From a checkpoint of a small transformer trained on Wikipedia: MLP 1344 SwiGLU, vocabulary 50257.
MLP neurons of a small language model. Each row is named by its layer, matrix (gate and up: input weights; down: output weights) and neuron, and shows model dimensions 341-511. Each number is 128 + 32 x the weight over its row's rms, rounded and kept within 0 to 255. Numbers have three digits each. A neuron's up and down rows have the sign that makes its largest values positive.
A block is one neuron, or neurons of one layer that tend to fire together. After each block is what it responds to, as a language model described it from the Wikipedia text at the highest values.

L4.gate93:145150186182155082107151111118135213128117123121095117175203139163187124121131126123138160102142120114146125141129133149076134087127194072133073108128081167184119145152147110156154143181131146122194131120229061100148117074105098174096147139130114078101089148149104126104127160136063159161146115158122134148099161156179116142084124170152150119137102111104134135101121182172142106090133157113175117046137178061128054126070188162143138104183076097148165116090159174091135192127094199133121126093142146143153144098131
L4.up93:152122105155052146158154079126131173167113112132135083152099126137170149151122149114173176119083165111120160199139104147068119118120089134123153132172138077140099153131128131156106132105110112096143042135102145099123112089159145162168146140149132127122184131141164119161176111161114210174152111168081097158126161128121053160107098132143143095104112144105164128111128110083191144070119099059136154079146122179121156044172126104166155114098148088114169125125140080072123113122097087103137139128103151097088098082180
L4.down93:130100169093140129135141058102118148107123183119172141181092136094131175146144122170116157054168156108184152117222118146116095088123235131156106102152171119104165141090098168187122100139130128137126154125118138161177093068087100095104177128111155099060135121167093137073225102139078210114100130155132107133186152127108122131104120168147146081036066119130103134069132144086142120160118098091158168136151140139091116124158180091132155094089095108100149089147125190091122127161089106120077203118122125123183111147144
L4.gate644:066132137118193080107105122139142126104139183110176095161074106098156157146069106137141151087143095143139167128138153084101113142036151090127146116135133137160085134124138173136121158033151124152102171102188125112168133107120144127055106159105157182050117050087112150142112134148104093124111166135158082115126196147148107123107136212144125131100123071109121143103134072172079141128095113148063165121160138135148088116105116108170102125159044173145178162069169105156096165173083134160118109132164066069135099074076
L4.up644:136112098118126116141107178069110117148104140103166117115148149154199154166154107135133149129130102139179119134142059114144148152097191139157076156129151075077102125198177155150160088097121113137114154097171098157116109110112118143089091120089153104173110130137088118154156055163102107113118159141107131225166170083199178087156126117161139155059108084144169146109089147138135131128185148155123132132143173113080080101144098139108091063191134193073133177074157157069146156164102143118147107126090092112205094093123
L4.down644:165098119103116116119120103170129150131155130079151087203144125134134135138106081077104175082135095188132133132102073094142134127125129087120106122091152086050087118114168190149095113109105025146098159080079142154143098077103051115087087137131121098085109107073109165176184117116109164173094131121163147114096146119177176108128098208120120145162112055137156152151169101158129104130105129126043150168108099163080125138129116102108091161131083142158172100059146088083117124138093103167119131169148117069139105143151
L4.gate689:153113141104100132171169116092115103133165150182151132139142143047099117101142101162108107179132155122150107107171161164105131081146097076080141100106107124097120163184115126161137162133127103150142133129109155120074154066082127134142083118196128079118185137155093092184095134156159142078124110144127129121134125147155130117155172174156122161167146134188108139149157111132136114117130255126120117127166151090149085168154146120113164118142058097120112156121090092099152119145093118115136144124159157087167184118174
L4.up689:093165106139117133105122067103210144134134097113139121168116131127150154132096191185110131135177139115147104114094135094095170171110157152138162102163096090118101122173089121127149152139106112139133208207168099120096145089076082118128112100144130100140130168113092165151176134128134132050057160168111082109139142158069185101137097168151150107085111139146101153148095177149147071089157055101158171064177091185159137160177112145121127179150076112068138102174128132087147116130119105095103143137103086120122113113136
L4.down689:164097139093174122090179092124188108086149173132213071142135128149079175138179139131104108126144088122174105120152147184155118157094159145151099109135123130095113117067131119102131103134084116166182094180103129131211112116108129149124144151125174094139101093168158065138130116178146150078123170129124108123127093134095131115161134156107140102106099097152114133184130092093143136146124122161146119130074149114111138107119108147113163050125142141151180156130184064088138115170142139157169121121144115104160091151089
L4.gate1207:124164106130157117156153149081133119106192167066119160160130114128154164121052115155144139139133114143196168149131132111169142146110152169092102181113125175161128153115131089161128158120032121164087141112099102110098155121099116127096142138099113143143062126135098106109105192159153095084179129170183144119071135113107196140136145149116154104147122096096093094113098211145146103100150108131104178131160129150178094147155146115173061139143201125150143163081152076144068095159131147116137125153126142101091128091120
L4.up1207:192169145093108120192135102130112106141159134136155108092117162167123109179213148098133120143148126107152088138067081155138122093109145111151090118038129104113158123133157168070111148136136128109142039087141123137082151055151077165102111139110164098127161144137116151100135119090069088121121117172129097109169158103096158162222110166163094099178180169128104126113113120071135121089107110133119150120109114113073143152113154167127074182143040132130101111171117099119104060126087156163143083067140072174165041159141
L4.down1207:128127144093110095188160163123188124120148170135138115124137161157147134072132128098131201101208131174116137112121177117157089121065137130197137167144044101124127118103172085070131144087129139121109135091183071100144090112130130142090147138130167094110129123185083144132171071141140119138112127175131169137158136144128130139142095107107118164116075146166059156172150190192080137042122122193116117087148148131131088112164144149078135160156075114120089093176138203073141139156167148160168155096107128195152118170133
Responds to: En dashes (sometimes hyphens or slashes) joining two years or seasons, as in 2012–13, 1918–1919, 1932–2014; weaker on mid-word pieces like ost, rand.

L9.gate1085:105063093130167139150121128137090114138143056131061105093085117085188094156084148142150101121153130145084151178098155140098061102123158136137099173097125144157096139142154145122111122118085085132093152129165128196160138080184097106150165162139122068144129167180153148128162174192164118094142106196124139105152139162135137114109160121124153075161096110095140110134140080169137156139133110101097119106133078155151161118146136067139129066132123142118188094102147164112123148135098154195129114169107137083166097095187
L9.up1085:124102108154042128129060117192133150115123121140197139132112124136139113120101127173136094122138143133100142162164170123115068160130101095085137159087086154161103160166172170156020202122114122140086111102121083118178144137220131146205142157129072161107166113037114155189139095140119141115111135122115141112173150134135202150149094132059103162094072121147158116135100184175137099087132130086125108061147146135141174119095156107130174071149130169103147178064087166163110150148115161140098147118180146143126119103120
L9.down1085:216077133155106145148086165187201059119151080154125198146110129142147112158066148179147143144134158144112137138119148114121099109160096130117174159109119112159150131065066172145078160088116120173150144105103146169120168080084136109105138102103152143131147168115129138100147115111110184103116092140079131068070145121143141118097148143044100123164180146119131119140073088099118168086146154080165159111151129193094119090136119128117160087103132098122142109119153147150104103181128182112154073136186168148127164114109
Responds to: Dashes in year ranges and pipes starting numbered table rows, where the next token continues a number sequence (2023–24, | 24 |, 1987–88).

L4.gate57:037168131167169144183100128197130197119124152167100163119199148107137129137125093159137137136085137119139194117110148084118124116136124142193123194138097083097167102109192137182066125140080162130097174122134151129104152096124082095103167091173080074133090113166155112160093140138142144194094168095127101102158165157119142160118107173108150139079086108128111161126091121142150142100192133199123143174122103105150140142119119134064159082162177085120113185166135110142069155092108107198172102095157141107117117132078
L4.up57:184111113152162147131090115098121111115147134146144129124088113172129155186134113190154166154151110118190194143132122116110121160091098145099132147145114153140131188135055092125140178176097115137127128093165166135135161095073154172115124086167119075070092169132128148136112178184110160079122159100104158141138118194151126125059140139084098112172137179080131135126089147117157136134105131102164127070146127124188131136087159103145127129053170073150176156076047112181087153093144177175114082151088088132096087107154
L4.down57:149187147096124147152135112103147128209138094107112125086142076120145134100133123138177161086103121105123127186129175086135093137128141146167165098107148100161074108177128112140124161143069165142137086158140159166105162143076139195196128095148159108170193118106128149055104099165132136186064156103139133082161118149091137130093138115193139176121117139137092095077145138138097113087151150152204105139121112152167114104113126123089190096100138154081153121112130116154125099158155130087092108165157139115118102110081
L4.gate179:122113123119149076156192094097151106130099124126124163177140123046136174153173095166145150137136100103168161115152146145113135121127126212157125122131079151120084139119133099181114115155110168117134128220174170109086131135068079123131118106056114137141152132081142140162089111124116090122137156166137179139208175139189130109123126137181087077177108194096081103091139097144118131112213147124159134141115173137142145131131115110105159140093180093092114170145126161105155172142146100056172085100123112169080192117125
L4.up179:128115168119111140119102081139101138145077097137132113099173121080147192104091167179154115122093129170175075116104143134086106132114123130109060142117101119125134086116151135123113173100118145122135156152175117069180143107171164120127188150191141193147108161097111152161083130097141152089070157151117174093118124136157149160145067108105106158106118137144080090138069136083071128137181188133106113141111120122127163125096123109185101144115148107124074130170114150076080134135103186155179108093139217114074121106170
L4.down179:158144091152155135132150143103124108134148117146121124140174149103145173146162086140157134094124135094148181161116122051115144097082147145148094149133108077167095104116155087188147092092089098073147129090089089102122182104127058090155149072076119165097187156072139107133152146140104070188101160174148126100157188129142121111109106151156099165169151157099130139097102111156155140103122181163122153135166139134139153141138087137124114118130117067092174160144149138160162147112153147090167109130111099152150129146119
L4.gate487:159112118107137093105165163107094198117108176101133190152140125114094127110131139224107154141105154154149140154189109055124104127089156162074108136068116046060113135164082159134155080071159122158122146149150125147095145125080150149143097114094114094091165090196057124174105147135084140115198080133114177123152168149110089146145101101177171130138174131147116125199114153173122110193104122171143102129150154159180135131089088164149144179115088136085118127118200149093060150134157144167112078091132138091043136121113
L4.up487:132078081143136148130161116117107136091137081149187059153132040113143175147137151176109156117148198155116093140119099124124100079152183134086104114061102137104142181222163130076174093095171145130161085143127192141015098136093150151109134120163133132107137144180170140142138162124093124129147130131135139135108126145157098162121147102089136124084124146082120149187100149143100130063128180081180091113174088138172117145194095154151132174091144057103141105154128101147102154071089166128113086115093124110101191084166
L4.down487:170181114118158121136111165119137222088132124137170189126191117185087062097079165132084117141117138144099131136138168119142042156093132117148047135108122093126149137166116116099134169117119096119187115116139145136109093151156165085125121080196134155135164078083124130084152132146149149117162102163098150088111121115101126080136124145116201178101125128122137176136039078145037132131135143140188091092153151151072143133093093122083167137179164144078077045070197113086044147082113128113131108102122108183057117115091
L4.gate515:122124107160098087090198166152132222115119139136151125127117150118182090183125106160084153127105173175106119154100140110189062116110205146144068121094106070147132115108150124135184160069077130153191168150127141151181186141123140131098120169121073091187176117106097146101089121106093147131117116114150129151087099128107088139120100147090128129087111110045115172153085124120133142095126152156139116064103153121134210151133163125142187222105097118120064142147057112130141097139137137093112151094153121094104084088100
L4.up515:155125126124115141081196137092060167136113089163134176069153139081098072130123168171196094122103149127103100138107115160169140112131160151138143147077116109120080126109152100092129120109136071159144150146133168161103113123066163093183107174141138089160124091160115154080082106111160133108107078109126122101131107125115048148096106129064178176119175133085111152167114198091144110190111148160118137093143179182092129187107119115166157193118094131161115105115139147143150147098156135102147111128153088154069144120153
L4.down515:110101134125127123145106128150141090130066123113096090066152147185120128106109153104091129070071149199191084093119138130155107147136108113192124142075146126107120124122177149137112124107122102098105144132135077085079166133110135157153108100130148132082083162128115162141165082121179111139135134139138142126137110092174116103148113117147160096131124124129116091133135119043089131111135125114177131196119157182098138073100111135028139158203131104102142093085131083128118118017140156080056103160114226123133070156111
Responds to: En dashes inside season year spans in sports tables and lists, e.g. 2024–25, 2014–15, 2025–26; weaker on continuation tokens inside tables and names.

L7.gate362:084028099184168072200154099116138119093156143143116151155088082190049125137112078143163145170150177075073118125161104104087140139180152099087061119181105127125126081123186128187132094111145103121171133045113111102126168174147120140150114096131091182059128125141111097117178136201091121136140130077094069134155171109088138105106128188056118110070132077134088141185103117128145127102137126141067141124167139162187160086121154165116124112101196110095150116137163158117116174081119115135130146160132123077123163105065
L7.up362:139084085118087081073105095138101117137112139164186168079083141097125087165083129115088123114129104124149152112150181102166142148141155084132133170158096092140156133131119150078159161126140133194176155177124079128116155116189153144145156135169081163117147088146035098075152133100171184089154142139160137113161076149107150160112145193102124103080175175111093103074169166144137162034105089070136067182134131156133091168175071160093148132019205139084167054138108048200118139104215085138164136166084175128175114174091
L7.down362:047111084146134107105144097105157161189196125155160132142143137142157162161141136151101083123140132107170090124185170154098137204118112149156111170141116127133149138081126143150143152160181087165147109168181129140136181118157088142068151150118117129115173127141109133153128148110106108171084181149105181110162112076161107147112106162129086073108116163160201116150079119147077093066137101107111092123188130151113115123081096125173083053101197139160220132071112109145077137132207127126144136149091153129116116124187
L7.gate520:169092052186084127164148134119140148138124110119135085158100075116148135091140085143176095185138131167162114192112135176100095165101150138127153102134136147059129098137161157119108114142143136134119095137123141164136122109109146068143104150098103120089196130172112066124133140131105150118123089147161136132118151145162098127113160109121128160159162119174094131102040129092111099140147106100137126090100129169104101116114097111102117094118144156085185170117137086121124144124148111097121186160074136134062141090116
L7.up520:130152125140135121158049087125078146143093150097084154112108121143126174127158178095085216147140119140085126156153142152163146110109070094143155181171109185121132109104134076144132096156149079125183157060172189161130146161145176196117132154137185122116154137144160098124133161105108181134137149129124124119117108099092115116162102108150160122113088129106149112135093097144114097025135129138143094172194110075107134067131125136085162143168160144116109158147078090104113119146077198121120091148121159121126112141124
L7.down520:089195102114179132152086134124106124153127140112034162090165167107138145157122126179131127123165136106143087079107062120098160151113078110147107232148152176051119132137124141123125116074121115182144127143178086114140049106079113112128114047169118107101136084088103120078198109111147145126135176145128074121097106121117166146068197134126129076079135153068130093101123191110144121124101170153146110105055096107151137152070104095138163125140152193120085149210104199157127151172114125119203055145127167103130150079092
L7.gate678:120120124142146130111101122145140135098148137132062104142118107117073082131091125185151128100174143090109123150094125178159111094091141197147114119122097139081097171167193107135057192128082200137137124122132094133134213081117107118161105091139157202127143121125112116116139078169064113135144129108102100114131121144111141205115153158118129145097116159122186087141088157116140138091114152206109094124133171143135153155186061094182133113105118128071132126106131129091113133160114122166070107140118153093092147108109
L7.up678:117079170114094067135199145121111152153152197120120171134156152047151123157091126141153102148096154121160110120138127120133109164113144131102125170126106144129081146109174140135081123134064141127107180160100187193141155102126130114111157096139149173117152126087137108068159130192090096166094149144091156105073058062141140192179149157114126106110085137158149132117130146143135131124128170139061063154157114139109156077187064107168118142074084137105211116112126134066062151123133136151137164131106128060132124090206
L7.down678:140135147104202157067109157146128186146165139117133116146099099078136095108103120132131134107177090085105136140096104158150045142071153097132160199067102121145110154130085143134130157165000126127082129140150129164148107072131097152142111108144139102128173138135130090123189105119132106131158084163151125112162111122100135122132148126145094091131114164120114163115094128156105124095129127125049094093178134151143120115145131087118098100057187145135134127059185130130039161131132130170127102187131148134119100113160
L7.gate700:097111125147093137081150176040105118139162173117175096094151170118156151134181141122114067092163187205156137105121128104126142073144094134158125086113111143128117109088106136158112164123143139179188164138162074118109184089188125111125191123106114103095182122172166114117141145171118102139130100151072151103184072131128144144166148120149110080085103113132126152135161162143122173114067183111097121140139131122110116154140081154057151135124071069096140100150122118073136102155099121129094161158104109111102127068184
L7.up700:141139164090129082164170161120102110169161083150148117113143122137116149176196113135133183102133133205121146096117120123162098082171120152143181164132113164084061121135112118147157051108116075120102082090217105148206162147104177047073109118186159119137126123136176097147098069156127078148138147118109135119178233061161110131120167087173095144088062124128094077132158118119156157163152156108124151196180189170109094125151143188169104149168105099088105109164114114092105106138128154117144118128140110137159103152148
L7.down700:127141172101088108134145141095094130129154111162059106114137132124114143085128126102115087151126120107095121153147104080086073160079134146107076096145132156123137109117105112169145086176160179160045086155155128117140160139153142147126123078144133168140152129114122153148108102139080122108160137030094137115100125159142143105091171072133117101148115102115146106018147101108168078112150131118079114102072161114086084183118053164154102169085126151194157152117149119091134089170121132123086086122080137105123074081141
Responds to: The first digit or dash that begins a year or number in date ranges and table rows, such as 1 in 1869, 2 in 2007, – in 2013–14.

L7.gate316:117104076083156146139075122111131100098122154134187141162120186123071188134140153133172137148121129125128135097119126151150154211067102150115127119115111140098126141098138087130115073135115185106140128090091101073111109169141149133091150140097125087097126163112098096135086122199168115145167105111171092099190099173157093132173138117151097219070148096161118092136142171095108130102060103145126131087158181144063161128083110086074178082091103172114100107055077083098127100096160136111142092196141170130134080129087
L7.up316:169127095118150168099122155097142156119167178154126168134188113099128147065113141059186128106183103161084144080051067126144161113051133061117062149127031079057139118121183115114152106144146131141120108074137145112156095120159208090146143121129144116116141084128138156091143113178160129155128145102162158132169120078114145143121129089185143146117097133110183163162123117119137126090116117150115115111096073164143168172130092124130143098113126144058146144123151084130103090134170134140153122135142131108120090136139
L7.down316:140132113104085129129118138070156164156151171124176141093134127133140168108125081089171146092128166107135152154124110120129155163121094163109142148133158101114144073080145136114112110188131152168119090133078104137165078101085171159154181142190158083185133142126117112081155110156092144091177120109176148134122101119083121171105114138100128103073137168109072136133159156065117140125085099178117083107120160141102167122159090129100068144112118180042164109172134138142071179164147124146066132222137115078109081148088
L7.gate616:112119171176095133139086111135167177114067117158162094147140097149135168117194125128134147119132100141166127170115084149159095089080112094122121097100108077177129090074115077122112162069134154104148114143142169135114090113126095162144134176100110088129145114092093135095152096118126105074110144097121154083036140141108154137144149127103171154091093123129122114156167095097163147115123073115035104063165147097093097106061167135161113084157155125158142129144154104109155120149113059120175125094148139086185176136121
L7.up616:193103157156093114105106187119184184141078151142135134165108133124152129105139117175151094184158135111154040196127142115136154121059171098164139107078131174063115142129114138095132123162148126148178090131108112145142120105127084207118101168120150149089078110153114139108130041129123093095109125125102040129151175089169117167129126141121155136085163153100100100119188134119140085146162120140122140112148122069108119114086109143100130131146112153118119169165092100085133105129110200099157132168078117144091101160133
L7.down616:147090128106176158106117152110145166121167095108111119175076102093126111119164144157081101085174115114148088066163064142095081161062097141151154105143124116137068114114094070106073174115071153101147122130103127052092130141101080106149180113079126135114129052117123162138181071150114164120124142099117086061120171131189109118140107157099116144177130103108136134131098122088150139136105158105087067116128183154097122148064130097167177092151124152154100086122124090097170151145094123071187129126089088106174135126151
L7.gate735:137132119131183154123193150156146155089169093138144128158084152158114142098099143149122114149123122053108132132137152140101183109141135156101115131123128128113122118176135164148149201107103104109134157149126121147105144148109122129145183105115163092130162069118105156126090112169120153127110137161151101111135186118111180142123184127129105055197165132125126067177141064105097056152177024099153115081112135136137162123157101161094163104107113165191096164144092173108121107066128039136181107073113141124139168090134
L7.up735:102102125148125144098143150171118144134131160144108158101155139068093119133170155168119186081157164037173092113119126126161080162121076112123128114094149226162063166129053096126078133081125150072164091147112145147094139108086145156175099123112130093138124114136079136103143104101097170156125136097167133090078204151140089128137175070129174134108117125115074131127197124181138183123125150115140124147119135121109136083149111145129082143084174122158146148117145120123170143144105144102160156089112131162084165084142
L7.down735:108069170135173147084135166121112134132162144075112096082117054130110107141106125092168094151134143045106160128124111085130103118138116181097107155178136102110098113137181073119118200198095126145137131048087160155095140092125140177134101121139158044174068140103184141105122102071149129063117157083073162160126102117062189115073163135130050148194078084118090190128154109188122104143101111106154202123083117126155088140113133046112097120134165129135161210131097091094110099128135167178175123137153129109123114121125
L7.gate783:111075188167053104061109181126124144136146122097142132124111113177151109089131122173100149155142109074100141217134106146120149121098136142145124101131176140130130134128115095139160172152128106122087097041079106105136153147190113132099150081117148145150090085123093106135146093119089086117112182097074104147112207063114086130115117156116119110129123171137126176151061165114133117191110125148117137116169152107216123165082104074155124204102153148144128165175178094111150145097109110149109115104146120096098168133183
L7.up783:048064081057151092109151142135087146155134140152087129075144107118142138158158112158156103133124094151129115103103131127128209164089163101135080113137182200123105155116162157132147113101106181105120020153100124114100105071129148190111118183148126101163148160097059144107111145081122113168101155111113077192156129160124108177171076093087185042127130109128151074140085134108111119122185137111093161135167153133117125126104118103121150090168141129133109162132116153154121152133076137109175124100160067144106051117075
L7.down783:114111097098105089114122183121181137160096095132092108146140140137124147137106125141147137167060094102138121115123090122104103151099119159133104125146105148108135122079126175131165164072120120108216056138102074084106094160142063189153136126130131130184082102127163129131097149120158058151114113084161081102157094045092163099218109140086158117123151080141100095129091164143189167098111116154160187127170160084158106144156135122116202142145100089192140153129109210087117141154073105127145080144132113113072168177146
Responds to: En dashes or hyphens joining two numbers in scores, set scores and ranges, such as 20–25, 4–0, 0.15–0.30, plus a few stray word pieces and opening quotes.

L9.gate369:114138102134167107161136113120167145084144113173088162108168176106150135125150147098116109109146161103130108148188146155137125103135127150047159142151110111138176131071140126185149169113052150103110201214131111142148123096153110151104141146135091147088187160069111098106154139098171130123095114126118142138180115124121132098098104120154098154175114175090136154078165124136109134172147155131104142086090196110177163150056123069149152132226050087095164070159100125147155140078079146129067069094135131141250116078108
L9.up369:147097118153110061172095105140128150095091165124143104146163117135111162114051118145159100121155220105092146155133087168068085199141188142142096116106155144182051118143080141089118149108143094125144152085057126166043119167125150141110141146083130111114127110144124095147168117175098131149156119132225126124140122148097147176125145177142094124143172084154128207115052139151159134107092160097081124123173117130173171099152103093142084132135088186132137131103161127145124168146170132163155132097119115141129079100156
L9.down369:154161104158113090152139120141164111123112143156143153104152120121182142120184101128135086158126110209180122158121079159064140102122136149121112150137114124149124133097122131138117162170107099119080223116091089100116184116105079130187161150082166128133118114138128178077122143060152090112169154107130150136115136091098169148167094110122081168078189157093157153067108090108127162185233165135111108110072123109132123125159157153112115130076139149092115135142150145108097166131123091129124051127132104207172148101139
Responds to: Separators and first digits where a new item in a numbered or year sequence starts, e.g. "| " before rank 48, "–" in 1988–89, "1" of 1989.